config.toml
hidden_size = 160
norm = "layernorm"
init = "normal"
init_std_qkv = 0.0332
init_std_o = 0.0
optimizer = "muon_variant"
learning_rate = 0.0112
max_grad_norm = 1.0
warmup_steps = 200
final_lr_fraction = 0.0
batch_tokens = 16384
max_seq_len = 384
MLP neurons of a small language model. Each row is named by its layer, matrix (up: input weights; down: output weights) and neuron, and shows model dimensions 0-159. Each number is 128 + 24 x the weight over its row's rms, rounded and kept within 0 to 255. Numbers have three digits each.
After each neuron's rows, "fires after" lists the tokens most often just before its 100 highest values on Wikipedia text that the model never trained on. A number after a token or word is its count.

L3.up45:181128098113078117144120144146120128149107131139100074161114118161153123138160100149149153129135111127123111117121143112105117114096140123146132135202110129100095135142118140139114121106095100145148164141125095092156139162126155120108145130121160129179163130126145079111122114113106168138087130159119111090113172129084138147158110128110102129120141129118173186138120153158121113133087163162146103148143121089111098096127085134116125072143103103145135136128138150119146114090173113
L3.down45:165177115136086094171141103163117128084144118098123106091126151161145087105146166143178147129149097161120098123117122151163095142097128115143145163126142116122072119108106146112108111140116111175149126162124142097125158129118117139079117129133152154121134119183149105139152138136111138099146111135134071113104157152102124124099096174153100166121128097128125170132113136135112119128149157128132101098118147121112142079182114142103174107126119073139128113145134128139130100132119145
fires after: "\n\n" 80, "\n" 6

L8.up50:152145106100128122094099121130123151111074110147137116124110177094102169143117124135126152112142126127146143098125163123111153139138123122083118129136109142120086095124105136162124132126145121149161099084153145103183084107166152174087141120129166172127101095126148132133131135126057118196114085147147130110147146140114109132113172169114118104129160130147143101180104134103145106094120149130112093103161089127136143145117107101144134096120145125143141161118086138118148131097138125
L8.down50:113143142109124130142145136135166177123113098103165132136152130188092155139137132156107133140144143107129168106129150105117105098136094162129110134156110170073131113102112150117116091122145136115137112177083113168132071124135169149118180085111121140160115105120109168150144147133125145143119101157099106063110121121098121132145129154131099129091137139143106168142161115084118142125160110084136132160123112112125129086148124143142151078137117111113106123107149155144167109116161101
fires after: "h" 35, "H" 21, "Ro" 10

L5.up152:130102155121102099151162132140147129097150163166151095116138090183149104101089150173137146132135118113089129135133126096096120133134148099105134095100167126136120132131091167165136111154109102150166127130112134112094131143137126165104126134174150142125150185103164112150146079163111147154083127113132117102095128112118142132151119122087116136087147104141106160157140093139085144144134170150107124127118113088138135133168125138106127108081113106115127092113187114143132120091133110
L5.down152:156112151159141106146110104128129155060141110174110144095118086150156176085132135146088107133166119084131110115110181144126107102148116119109130106135102089117150145129090159146129119108165161161128157107070118141141130128132146106106111123122169096117085101130115157126132158147148120141154096171156110149126170159117098148093125150158134136154078134158130145079130144085153150159148135128118106107136167118122135096122160132120125138136115072136122135125148121117126137126101134
fires after: "University " 17, "V" 16, "K" 16, "km" 7, "\n\n" 6

L10.up53:075157125102104119130141074074114149127131132150142122127167136141111142085134120163136169128128132148149144105101144149112109148148142165143106106130103152080134094102129134153151111121170118133124130114142120131097086157122158103130121137157125117122167130113136126091117191096126080136119131155094139109135144127166134094133151118105086148091116159108149189107149100119141167089129117091146131091120090155089147124113160092117167155128085148113149155153130167134131127105135129
L10.down53:137152109149124160145110163136150167114111135133146103133106102153119140126155159133125133117142150119126140113114123079129176113136130118078193114098116102155152148118083119094130130102138165116119090120135112114089133098132109122108134092133109112103083147137081141147110108101144154134183112120110114139123122118091173125139124116166114120109120166132165082120135155145129126169152125165147138118091164149132132155120131149098155124185133112091148114083147098100117126125168197
fires after: "H" 26, "h" 9, "M" 7, "Y" 4, "th" 4, "i" 4

L6.up31:120105117141099127171098098120086118131134140150105138096159101177109153115110134122119113134132130114133138150101146157124154130123106138103115131115142074144158113137089192104156115085122125088095122165086133085136129115127128123124149162138107169082114099114123113103119103099129115136143135172188146105121091142080144128092127093120131112112152146110141113141187143173116150109097132124112157128141146125123116068146121156138152123140136169130155135150116130106181126162163112
L6.down31:156110141140168122118125100120167149099131112156131076151104170120135112110132128139150156123110127153095170106099155114145095134145106100154163102117125164132143120145172078132116117128094090147054129126150123135108185148112133170151128125150143114128163105128114114186102148119117151126155128155155111147150099161109102143174118181122118121114148142156114101140118108111153095158081101136127113148135108084111121126110146144146089117106103107129088143080129117138126115132141162
fires after: "H" 34, "G" 14, "B" 8, "h" 7, "C" 5

L9.up146:153154089133143147102147132131098147166109122101127098158140078166155137096133113137098094094151112131192152112103131170162126159096128111156137121151145105138091129089116165106077110150122117133116107173128087138114122160115119120177154111164115136122080177123134145134140094162096133127154141151120122136142119146133126113140104159076138100142093145150126073118134120170101123142129100135103126145159094118124097145137118099170101161118084133137156148143112119135148114133125147
L9.down146:136126123161160137098103123135160158145096120110156154099130172116160088114130117109090146110125115097154157095107121099176127108129109122088109124173145148140144140086122111103080134139133141164158130082148113125087128141154141128132116139160169124115132107163093071146096168178152113121138119120124109098098134125182131132137110151141108168134123163159143142080132117175070147110126134120134139108131104103097149117168103138129095153139109130146183139139107106109135130111129133
fires after: "H" 18, "P" 12, "F" 10, "R" 7, "f" 5, "W" 5

L8.up85:170126136142160157156123112137094156121086141140131146098104112148117151133145133116127133141156120105159169116134139135082143160135165175102111124175128138097111092114131140109158135073101072137141164138106131124132106153124061148186122148150125156082108140131117133131152138114087133108163124124137157149130155091114106085120085127111138117115121149174152141139132136145075183125118128113129105157131107076141095113117103096144110109116165155120143119104115117138121144170142141
L8.down85:153114085142178116146147093164139130135122125117206135120139167116159196128102155121136162112154113118071134127102145124145120098172118116114140124124140160109122132136102097171106127121128124127135110137100111189088133105142126149119113146122157145128104134130054106113166094155148127136085178115114140079121139129075127107126128140139095126090132145112095123140107134138194126110141137127133144130143147123123109151099127146120142120117144130125075120145105094150107128142149155
fires after: "B" 27, "p" 11, "R" 6, "H" 6, "fl" 6, "Br" 5

L5.up267:114119182134101112121133124133127124137137102122148123119145130122141128119124147131148178109129127126152134148117119119135096126162128130144160105083093101121160103116150134120139135143116097150108160123177103181153117114141119091135099156126098134114182115152118125160121099156121144122124173156134168104092108085141165143103110089100114130089135133120092129081181095131152114117108080183119136127117149086129099106095150113159145111182131124142104087185124160162142100132147111
L5.down267:122106139128149172131148136146089116086145099161144104149140116114117161095104093125079114177144072178158145156125122151157124122081144149151135109101113151133151148105127116158126142104176124156148154137124097146161062151139130128163176122079129121124117154080109153165132123090154104103098172149100145092098118138155126112140099122146120129108124115141118123107125147118128144138124096118150132102116099158089145098166125131107124148124157149121166099131086109127122118131160133
fires after: "D" 17, "B" 15, "T" 14, "N" 6, "was " 4

L5.up14:101121106155153139101120105143077172085152135102117131105149117141158124113158158144161098135141103107127150133082155150119163139141071074116098112105109185100165099097124148113137120115140136139144154134121116133114100148138124099091139126144154147115110134123132153110139103115114152104133127145108120130156162116082141148118177084120131126128163133108107116142120134144142126105114109132105113101123127152090111131133166148167120164117066202136174117167124127142136141163162161
L5.down14:093122131119070142103125108109121147144151131133101133146118148113117079153110145163142112100128164132142134073126118129156089148093095132134157092110170130129138139117104156111084180150139159129142117096128132105102124156108178117083114133152171128117137143103125117136111194101116129133166081101104154143100077132137150165152181135097106129175149157118116115153123106112120123151155170132145115136123125117127121104179170124151128124095129105130153120122125110095155147135100140
fires after: "P" 19, "F" 16, "f" 9, "M" 7, "Y" 6, "H" 5

L11.up210:123115085131074137112141186130129132124123117169130120159100089096156122150113164163100124101115120136105091159157116119161123147100130113105130151157130132113135123113122160128129165105155125077116126119150162079196136116145136126082133118118120116159141101114130096144128131114115132110118161141118128138163123124133101118139155185107138120164106128147174088116109085167177135146160136104128147107125115083158132113142114146132193122154091147132127142108128121123161068113128111
L11.down210:140124151136099154118156137118131104141155167117122103120200118166120157129114141141068145103136117130138132110103148096090138123147123123131159128154127154127117091100135120100123139115146113088144137101139138164132099156106116126163089118128117162085116127157184123144073128111114148101100126143120094114131127180089160155142084133148111131159125132138126143135099149149066127117116138173135141151146183111124150164115107124117110088085113140175122156121089155115105093158132136
fires after: "the " 28, "The " 8, "sy" 6, "Sy" 5, "nor" 5, "ter" 4

L9.up231:181102141139148117120166096133100147127163110098148151094166142152121149136113145128141121125112158119132154110098154101123154137151111118132124111155111119131139137175118140113101090144129129145121100136121143144106067149108108125111117134129132181123098115080118119128129093119126161123149166110129163120164126142138130108137131103120165160104117126145108140155146154107132112104165093107166136140166156083128093138129107129111107018102141167093113105099121131150115120100129072
L9.down231:153107108168116149177082112083114152133144141113123143131104117143153161126104094148135186106117143090119087151129188139126111135139149145140123133117134109120096102115169101116134120109133126108120141120090119150134180150128171120121125164083117104103131150167086110076126120138117162096115123150127059130131110129143120163146210129144150117107129139150104122139133131066135116125108164138114079171116147113123119135134132140142125111103116155136115172146108120124135110120156115
fires after: "d" 17, "D" 11, "w" 9, "ated " 6, "R" 5, "L" 5

L5.up172:161114104143123153137107097144096089116128158158164094145143146126113164122153103142078156132118110120108132150157114149188158143157141129137099085147140143114097076075100150108141151072129131103173122119103101081125117125110112145139104116138133139153123123166125125109148083138120109124124106168133120120143120120127096089174131160153148157136114176119153132093122109149145139114169160111115128133169077121124147111152097112097122146151131154124171188140108116120128138103127134
L5.down172:145137140165143129157136167128131191149092095106138140085155155138081103183088114142133142137152125121195169090159129154092117107081144099074120124109102139127148120135124137135143113152162097133085067130122105131127128089153186141121123135096171113135136127145159092153145152136109123144137157119113145099133129106121115123144126130116121123170167105137122143156111123099070120140133139153125120108128157127114099132094146121123094113106147109110085112138143135144144123109161119
fires after: "H" 16, "B" 9, "b" 8, "f" 7, "att" 7, "Ch" 4

L9.up296:094107153129148122138152123137087183108123136163118110125168116122135089148103128098130122176135146113104119150126141120129125131107093149134155136128134122143139087121119154072130115137120132146105179095140138135154152172133148104082080076149171140110158113141126104154125109135130117154106094106112154125141100102122086134147103068124109113174131120130074182109166129095158163146165122102081151123126143142086096121132160140184107144115133137141115143125115119136135126156133120
L9.down296:159098117067113125207131132136163143157097081094117130114135158116105140140150125086151101140173106152118130118111111129102173153131143125145145139109111163114112071092199145134108140130172138118114153115150105083122113086104135144120141133149151141142128105098123146134130137141111111117171111106125092121106126137127166172132114111169124121147120144171122152101129112128123157134097136124112095130088162128128099145132115134126150086093147116102168114109116153122110138181151128
fires after: "F" 17, "P" 14, "j" 9, "V" 8, "p" 7, "C" 5

L9.up73:168167144102084116119141151129123146127131154113122097182166143181121090113125133175080117059114130139157137132112155114108144147098134128089124118140133138167127117117113124132121099107139154100125087126125154134108112162081094143133092133123157161145128122126137139104141121157106099128128125129152131143157121092106155122120099111080127151127119144113112144116094177142107166122118121121117088146110160155142142124155115076098181095091150167101115105126129169098146170116143113
L9.down73:094111154167144106129140136136117092145122135124135122099153085147121132138135149099106133116138141116095144105109090048115116138122084114130147108098114138107118149146143065147092125144162125135152088097086117138145154167142123154135179106139144150122119157110084142166194115120109116135156121131122139131134144161111108140096092143145138132128133095128145109150159128145138092098115106126143144142142104156138119122171129126120170185139187092117153134137155083115107159114094137
fires after: "sh" 14, "w" 11, "W" 9, "tw" 8, "k" 5, "ach" 5

L6.up185:113120162092140120113091128170179128155131139126112165120115125156085129139142137156087146143135131132133099165108138112192128129116143114088145153180150135076117091113151100096156117110121137137110136096108092119137165174106123143123113150107104123152153133166075163125143110128098140110107126150118128109143122128131091113141111144141110191115101132102089133186160121144139155152116153121106084108111115132148110127136128115138115104095098138139137106093183133074161131136125118
L6.down185:151112126113142132159151107133114137163149162143123121112146107126149137128093122167126156119161145070139157130160132090173116150142108148104129100134143190084097148125113124119094155131170111086125048139157118111130135077122145136144095105146130158140141102102143146133111093098128060133117140100141132143103151129132114151105170124105102092138124160102159112095151150135150128111127120136179141134119122165129155136140095084109094124114141125164144155112115102150085144137116123
fires after: "h" 18, "m" 11, "H" 11, "y" 6, "co" 5

L6.up11:134102162105160117139135142144081182121154074148148142122069127104157105130105132164117109139115073101166143114160097122121080104113151140141105124096103115096101132112133128118116113120091131166161128144103094134163134110094095143141136128065129138149136126112153139152116103130129139131144170132141148122159168144148169159147145098134132070140124098087122143140142111090179104194144142115122154112138157126133112166123149146128116148135104124108139139142149109169116125152124121
L6.down11:110107140112127136096112121136126145127092135173148134124083185095172128123091088161105179120139139134140145089135115136146126097175123146120125186122135132117089114127083139124148114148141140154119109169110114120137078070119195141120137157131123114138131118120148120097141182081142106172121136087136129144129148115123174134095126142163163094142159116151133133145145129113129150120134075143070134151134133107134091146120107121126132112108162097124123116084113115119148118118119157
fires after: "F" 22, "N" 15, "al" 6, "del" 6, "Al" 5, "inc" 5

L8.up34:204141162141130096135153129122132145155102081118139107129178127124150133101153143140151141104126140129106116182129137129110176116126125171088112084124107127139122115120130146115178147146111161098106082105138158100116137132099143118111119119101094103122123130100122185154158133116141131107093122142128097082136149155111161120135179134122155182124145148142138144171142150084090163139142120136181122128166112104137105104124147132163152108130106128145086110129133132160153119129138089
L8.down34:155131146081125142092154103126089134136080145131089151133146148115091137149146146120142150185125127136130154161119120096110150126132110151092134126106137097123127151118161159138145140154131139104116127125146124130087129125152133117132155106108196099164124097129100131137143072123124139114118124137113012157113143113135153147114130126104137168093116149100130126165131122135104153114136151134205131126121149122142090095129119119176135122132118159104143102113099162104120126095135132
fires after: "." 58, "==" 24, "|" 5

L8.up189:132124123113104144140142148113110174091112137125122123109126081172127167118122119122139103106143136170152119164153176132086134105142134107136144087169127120113103139113102100115132177077107082072131142130134148093082068115132103139165141131194094141117128136155152136149109107130138112129072076134160128113108162140144120093127135126113120137147114131175129160141123123139096167114132136131149157163150069141140141141122114107131130111108131152161159163129107136109138137107144144
L8.down189:139129127116137184134109104100141124147121108138148085096128123121151154137127105131152121129085104126112169119064142097149096139089106121135127152125138119142148118098113132102080114125139140131135134174152114161137113186117149154061117159144131137091170118131124149080152155108129184182144134112107112129150135133119159121112122094078124088125171104138162127149171141148099152146090140115139116129100128111145120113114174129141128131169166075143124120116121157120123101127103144
fires after: "B" 29, "b" 18, "th" 12, "bor" 11, "k" 9, "bl" 4

L9.up19:119144103141121084155123115079134135096167114154115133129104111128169121089106129115142152116131144110080137170086142132134082150128141135148103137131146098147118129124128180118140138089172119113122110098166113126155112136138136100179127117154077091160162089140126119136109112133141095116118146148120155067100128139172113126114150079089156111096127122132114117150157135119121139156146134142112145104143082115151136132119167144115129158119078122104137143100172172157126135159114073
L9.down19:138164167116126124150143108145087114137183104177150153099130168148120118128160160108122101100135117145099114077126148102099169110154120120091161120119150157134171158107133126118140117129143109123122155092098150164129124119088122108150162105130160131119116121084133087129108089088137159113154139158084072133151130186069118147125101125128103118113127111132125124139162123124146135155116107169091119129140094104090129128104120156142113091139119149117133146147121154136115150157124181
fires after: "A" 56, "I" 11, "T" 7, "O" 7

L10.up166:168105129110132133164165152101112141053143136129123126099144163133173132160159145105131131142127169105134111104101132130132130125118152127118134131099115129052101105108151173135162127167114127148159118157137109151135087112116073103147078132136183101134133087092130139138142109155160142100151121133154117099150125120122136115161126107138140104124117133132117129112179115146134140136099113121157169119126185106119112122112146080128164128155131159169136120097141095087114121137089108
L10.down166:106151112142147120141122145121136119159105171164094080146169107145162146118108160110122109088136086141114151122112106153131176113098119142136148112120132104099076121108145106124157152173153149138114211109092134126123163127109128105127125161108135141108137120125142120084106101110147162116154158118086114137131125106137106112154140131128114120194125133157137143083136152103131140056162124097169117143145127129071160092125120138122109132099125148129115095121138109124145124141129172
fires after: "G" 27, "Q" 11, "c" 9, "Z" 9, "Is" 5, "Gu" 4

L6.up248:160109129152132117177108151119134150151097119142138142097167096102129158118124130145165135165133122112154103170152075148101135131138102140141148112130137109145129163122165140068111162143150151122112110097142101121156089117164136159138131170156128158143154119074110113128103094119156142109100129122132133132127131123134121132104152125088135117147145134163097106143105114092103132157124123165107130103131068088134130105089087128131197131116096085138146172101159145152127096113102100
L6.down248:104125157161136139138123129138149151122126105141094119159096094168138133104136160089137106151128068174158107136150154119159124114106151113098152143086160081128154146089115138087168101120159133106168171140117123091141091141146123119121161113101164153104155090113104111135122105139156174098130120107128102124124116145163109133128095139122114115112140156142134138145124162092110157114151109107133140122127086130113176110141087117181113103101089149101147108183105143147128132145156127
fires after: "T" 21, "A" 12, "b" 11, "S" 10, "B" 8, "s" 8

L8.up301:143104110120138095112151160140189121126128160118119132116159159108121124122178158123136141075124143092157136134140160107089120175153130143154122118111149152117099129098116135166149135104124106159158125145177123121113105146127080069136146142188151175115116139148130128131133127141112157143156109095143153146138131114081127142087112106106130111122129124131112142131125139134118127111124161100125147123136108069117106136112115099097090103074179143198133121084157099127152122137147113
L8.down301:120138108133155130155104129109116128098151117116130101098096148101139136098183103110156151133126107104125129086093079158119099104145147178100160138148172090115180103139160128141154065122136189101124135110124110140132129141096117154134143139093126132122129142119089147088152100122126100121088116115111160132128138126129134135146124095109119110164144159146138096147105146127144119105106131136113157154171136150146138186094153134142136155177139143062148107140132082106110137124156113
fires after: "G" 13, "w" 13, "R" 9, "tw" 8, "r" 6, "Res" 6

L8.up127:142115108106121134147084132083135172148151115155092117091129133100150145107106107105128169142085123130159127139070144136148109143145151090126143148115126137165084110150109115125126124156141105119166094118191138087122159125156149139097132119133142145130092113141137145114158107144137132138125146145101068132098146156110147068140141103093097128148132139130114144155101151124139136172106115091132143139155100132139130160115125098139121153101101186116106167104179177133116168119124144
L8.down127:132139164141121145132128099118076138145149115141156117101123137138151080123098170137131104129119122169109104100108114107089104100130158136164108107159143163158081123147115134124171107174130115179097153138139152107089126121123134107149121126103126155118123129109127124183110085128115123113149143128174155090104126132156142103120105143146157149158168115127126137216108135119122117111102144110152156128122127139109153126071117106118158132129176140115081074089108106144128125154136127
fires after: "h" 14, "H" 11, "re" 10, "in" 9, "B" 7, "be" 5

L9.up55:120109146109090126112144146134140131126142128131100123136128129145166114093119116111130185098148073138140111114193112138136137119107148123162134190140123104171139146138124101113136125126134134116113125143139099094146167119096069090144093083142130158146190110141135115138057132145146140136102099096170161133115157137128159159128159127110144086136148135153100097151125163143152126111105159152158073103140105142141141136123085126091138110129103123152129115157159117116136103130107108
L9.down55:090085089150105095117077111113114161079130127108141139122120170122176127128103172130106096157138096111125133166115128156091128174145126136112122154137147104140128150161127096147130148140073133116139129165169143135148096105128154102085153142147125108131125100132140095148143132153151077102103128100153155112125134138145157132097113151120111108174129121124084132147109151115108136174153133145146155081140097141163128156169103093137136140169149152114117099162127129109123128097120083
fires after: "| " 22, "\n" 13, "ch" 9, "d" 9, "D" 7, "R" 5

L10.up34:089119126112123133141149102128160201105144101129099114129149172178127103123100126096129102127171157088160160089172095136135152135123129156121122114126136102145116085138111110114102137168126136126125108092104078135165118138107165105132131125105132136132146124125124105132120095154109129139109103129108139137146141136103120086122139111101149140139163137167100140150118179110151130141157195094085128113138120172092089124144137162188107133137107136109145133088143107122138100124086109
L10.down34:123143133127116136119136116148171134126113154156107123103134155118121146126147136086097168155120109115081126080179129135158125173124111144121102149149135166123122140142103142170140139137178179116104154111135128146086116097122133151143097142142131121128081108123133174091155115171152125182141107151153130154062111109124177126122106124174100129129124091112099065116101117132134119113114126157141137108096081111132141096085127127122146118119080120171153138104118114121127102138159130
fires after: "." 28, "R" 11, "F" 9, "N" 8, "Sh" 4

L5.up0:151107104131122126114159156160094145102093136125206113079146138125133124145132104137100130108103150138144108142115109102143146147137120125141121102099142145130154128162117149089131089110133142190151144131091148120086085138153094164157167114091118115128088155175137114116145093115129140114146163179152097129135145135090132118145178102127097159085133137168151073139129126126146163135134147142093154135103118143132128128134146097150126113142100112151107146146109098120150108149094087
L5.down0:157089110123149105155119144163101106132143164122117148138146111137113132138083107139124142140139116107139134162143151118095128131120135087142130104109122100141135144168156085127099142102099100086081117151116119164096144126143146134141099158095176139144117135092063089144105154137120184139074180112136129093151118110129098140149101116110119126141132108098100162129084139144123132117132153152181138109120107099133153132170133128138169139129134143107143089137170133149086157175151118
fires after: "F" 21, "O" 14, "H" 11, "W" 8, "B" 6, "Bro" 6

L10.up249:121110110140098083152138113078177142175126117138142158139129115122126139089147163151106121131122128107146136117090165146118109165128156116181115109144099109156130149108082096142121110143141156176092133179155112126120145123142124101168090116134108087139137139140158115111105067103148139143119131142111171118100138136173153112141171098128152145102118134155115091128124115140108159112166139165109159072156129097105076124098129131151123138150127089138118168115119133126126134164126124
L10.down249:120147163129129122150153101169050140148108114164125161112158127092132150161108110125141108170133126129109111122152141105129111118151104114145148130089112127131147210181151145130111114158128116117091108163159161131151120136130129095149104074160110102124138110127099142154137158096143130142121108093083120125111150107094083128146080090120112114107115122137161132128135136129111169138152117149112125109108137184128107106169099120104136162127098107135133165123136167111091134148117144
fires after: "R" 45, "n" 8, "B" 7, "N" 5, "Sh" 5

L6.up241:146155112137166164167134118082136117096124156148115129161099130149115139107156134164121139146133116099141094148102159146095135143097071133110110147170130127133083091174129097111130114145129125135106130102158142139146118117142132124108107133146122103143101153123123161141112147134107125112095135122156144105109091136134136093113125152132145138160133125078112150141126116154100071146124162140103165081162120079142090158134154134117160120088163124137115172127195148109098136152108068
L6.down241:086126136127169128125103127114133121113111112095117126093138109143168126073160135144122139151138126120122063143113193149174151121131130092142186098128106079108120143128126119113145089111120093135135101149089115135123151146129159142156130105138159120105098169116130104150124126145137124112142171139148076148093165141085060125155106108093129171109118133127128125112116129122158102130139174152156151101112123152111117142160125121067165162121125125095141140132149149143136122138132158
fires after: "J" 19, "c" 12, "M" 10, "j" 6, "x" 5

L9.up226:172133112079144105125114146128131122110096146097143124161105123135150105137182151103113133110122142131126132094140147138132122125143138155159117124090117124081121149118098102180155138135111096169101171123160140138130052140129104103170113171118133163127142113132129135171127090151131154116143121131129146152118158132119187154127152130178133148121103127157141127153116113116139108126147135110109053113181134103130118127187135155084135112111091127157104128145114148138089156107111146
L9.down226:147115169101136134149096149158155125122145115120150130108174144113157087115130108093195135146118136125111113134094102114100094131159152081167124138127110150146105122091106121118176162162135153113142125092110087134128138119097110128150146127137156152124162116146121111113116167112127098151149146132111110135143139122099105138133138133139130116138078132114133141132131141128155072094114111188112184112163125142119128152028131114098119138104113149152127176122148137142123147097144097
fires after: "W" 16, "Kr" 10, "w" 10, "Mar" 8, "R" 7, "G" 6

L5.up141:145139159150116119099095104115100151150140162092124180129154139156114128115080151144167101132127146102124143158153076114086129124123115096081120131131151113131154164127135112154140129127102105121133105152177153164119125089118120141127072182145133137125113111177124137164167122144144100150116134117156087097129116113121124129109113122164123139136143138165126086084098111131111154135144110146147144140148145092152169095129140130130110130152163147135118087115164107178194138114112097
L5.down141:125159141086119113143160061141155115141111136109127118109093109091157149135152144091134168141129128101161140152112153133104152113131107186147123131135076156103123106144136140084136165139130142115137081137099115058140157142129118119113182098118139131144099123112146120162161096144134120137140100110158021113145147141119124166105126143100143125143117126113159144166118113131146138153140137157138157105119089124106113138123134173125130127122119115145154101123133164131103105145111113
fires after: "." 51, "|" 11, "High" 4

L3.up24:124127141119149145103158110110128141147112126102098118141150144115094141135087118150155085185140108128146119154140062093138180143148103121101098085095148115128123115129106147157174155127122097159092055089138141090117127145123113146160106136138112140148123121096136147154144111097107142135095136103143110139156164128147082152135125102112104151168113162112133115102132109100125157117112134137188125136156105058164151128139108126123139152131151161120109115090154109157127140117136125
L3.down24:124119170108122098116147109119114145159094123115097135158126125117148162131130146130168109179095142137123127141120070121118147116135147154119126115145160096133150145128137174148124146138092142121136102129145170114095159137094098136105087139133123119138104115129128145191156128119109120148127141137118000109117120135110130128096161134146092175125124145091129112138115134150128147123113120101155149110148131132134137128132116152168110133145067116162110108123145127129162111112136108
fires after: "." 35, "|" 28, "==" 10, "===" 5

L9.up260:168113112136160164100113167109119129123122150119113102123125142128117123139118128148094149147134087163149085119123135123117101138128120075123137079118120142126110152161133114153128146159125095129152138105090165089121133191096175108110122137167094136137151160127136118114136112164095100092153137097107169155135133119097174132089144105128118124124140156099111140146160093117101110158160165139140135138133109118122083130096160169072079117081103154111126150144145142154161139123115102
L9.down260:101127135116152128152141128121167106121124129190086141134102142134107143113112114150136075090149151129088152120143145132145140121104105151098119149107141085127117124137164085071125128092082120121126117170109153098127149106146115127138153109121140120175118111168133163132114124143181100149142132112118103131129099152119104098121107124127146131109065109144145101132116174155115121148136061145110121120162135120147119171125176174156167114118154099121114188101140142142136143133133100
fires after: "J" 29, "j" 8, "w" 8, "k" 4, "Sy" 4, "P" 4

L6.up101:116124109122102123165144135151129130193086116164141098093139183118175155116164124103123169129143170117123170138105154103081113171097143138130141152115139122132119120089177115157091103114096127135097106160117112137146134135112112114167136137120162105128149134153141103095119127148127144091100128102155119093113113125113097136177125133140161153124167141126132110150117108100160178126140118114097070104129127114146123124120148118129126166116118083098127074124130122113182160140113118
L6.down101:123152123102141126109155091145117112107151138139134109146087115168106139150142155152072126136120086061155151108097110122087113113121127113108146140110129139122109158163111113150089126155063145102075104114103104125142141135171148114096069108137143109158140117178107151131109130145121151143107121145109139143135162137149118112091117173120110152144086139148083089146134151142179122130131129154108146148095103133130149147175133140127109175156122157141117149101126152159115146135134155
fires after: "sh" 17, "m" 14, "n" 13, "ch" 7, "Sh" 6

L5.up192:135087113119120147125132128107123144098125107138114122144109123138143093143128139162132137117109117119130134122132132094104111097115114116081129080135117153124085105138152151085122131153165109125146139128140154150179117136147138115145182167126121144135135140126113134144117091167142108130174111120112118073130165085120194107121111099114110118098119140139129096140223091134177097139117127137128125112131126118171105181135138142109154109149047116153125122165092119115124133139096121
L5.down192:118128151151101142163164159137107157123114148100086113121155159123095110088122123138106118124099117137135127125138165134163080139147171101145125132160125127126139123108149105117123116092170110112104117147148117133127093098152159115151158141155143173071157078104140122090153145171095151146160148162114132163130091124124145116145109136139108120129059066115141131142148139125115140166137117122104114150129102124107130105105103140127104128098102140173144127087135084137153179096146152
fires after: "K" 29, "G" 17, "the " 9, "Z" 5, "The " 4

L10.up103:168104121127133134129109110171133166116131115128110168114118097116116135101093092141177146160118153101156137109130160127136156147130126087097133135118144170090101139085138154121102069139134153118151149137133144155154121116119119168134172143136116138097151104135173095136127134124142162106087111120156132114095107132096106126095101122147105142121156142097105126172127110132142157134079175101149106103151150097132087077140122087138150142107117113141175147127182159152162126116145110
L10.down103:124120126121120118160150136112125168129165138144128101106180095172153100143152108151141101143090139176105086116128157109121103101157144147135144163135108157089160106129144104140122111155149142159131098121123147156119136168080117129130141091094114161144099108108118127135104131121083158152156113093140116073126129155138081108124121126086119124127134144130106156108147155084125131151120145115182131066149148113118120125124137168132127153135167139138061125118128165066127142122125127
fires after: "(" 17, "h" 10, "H" 7, "it" 7, "A" 5, "CA" 5

L5.up6:102098115137103139139120177100102139170128142111149132101144134090134105121169162110122124153141117119156093128120091177145131165083109139153087153118096139154122157126139123105111132108121104153184130163112131147120129085111108114138132160096100129157092134114124099107088125088163150125129125102140114137139125129094159074134164101133135184150173147143145108132124084112099149112113150118119164146138145129144127144119142141136112088103186146149137106132173173167105112146154111
L5.down6:139103148158154110109107118129128111103138105126091135131101127133107163111100142126140149125149147104108143101137137160170125138142180169150175144114137076137110091137115114102120100108147135086126111087162083115114098144128155134119135091151171155112127143131088156111123129151123154126190131191141138100093110177125113180118120140128121141115092136098135096125129159143106126150114112162113128105164130142122154114133110088132183166139147145128095153120125094117124119103064132
fires after: "R" 39, "in" 12, "N" 12, "Re" 11, "r" 7, "M" 4

L5.up24:104108107134135095104115128111145129092141125139142156100126094115117097128097138154172103133084092105086135141081168142140139104139134150081148138135142057108126117138124126119113148108141155142118143106111133113129100159127127136128131112190139105152162132098133119114110146154128127126118167157082138124124099062099133080165181184111104102154102142138134126134162121116130115121131140138161172126127110121112122157203113142140119126126109160128156140155122150118075149115116133
L5.down24:089098128165074095115134084131152135160147086133101133095150158125137131186103151116123149148099125156120132114108106123141128145111137130127162092097147069145107144080142180147112151118117108118159097103108153122148077078176134119105126120166129108158122143158128132114136133145142113131114119137070188129103077133167125115111136156131108145131131127133151105154083130134140115163148129144112142109130125164141174113148106159142131122123143168136104128119092113142131134095162122
fires after: "the " 18, "H" 17, "Y" 9, "A" 9, "y" 6, "-" 5

L10.up293:186132134148091138103165093076135136128184100146149111137130156104114171138119148164109168118139115139108144152119114100125150136124100108113120151188134151161135130151143142113100149056083153134158125128143138134130161141141124108146139157135130116145166142109132148150148110124118112107121088157139090086137138119143171137169122104098152146114127104137124092167136156078124082148123095144180104152142089107128121131106142171136103099115125109120125106100144137135112134155161104
L10.down293:130116152135113147157070110118134126152086151098128139151147134119153107154127155123137119105123146163083127140127131133085111119161135111158153113118164108122128110138097123081140175146147169126135141108120073141114108090093146166112089124097125153097135127124122111127105127117135139082130135128131053117163109097166128147136144104140130178114094111146111143169096108080124126131092157157143135144185162089099108095113145146149148113161149133149164118160127143132115135120170124
fires after: "\n\n" 23, "\n" 18, "by" 8, "tor" 4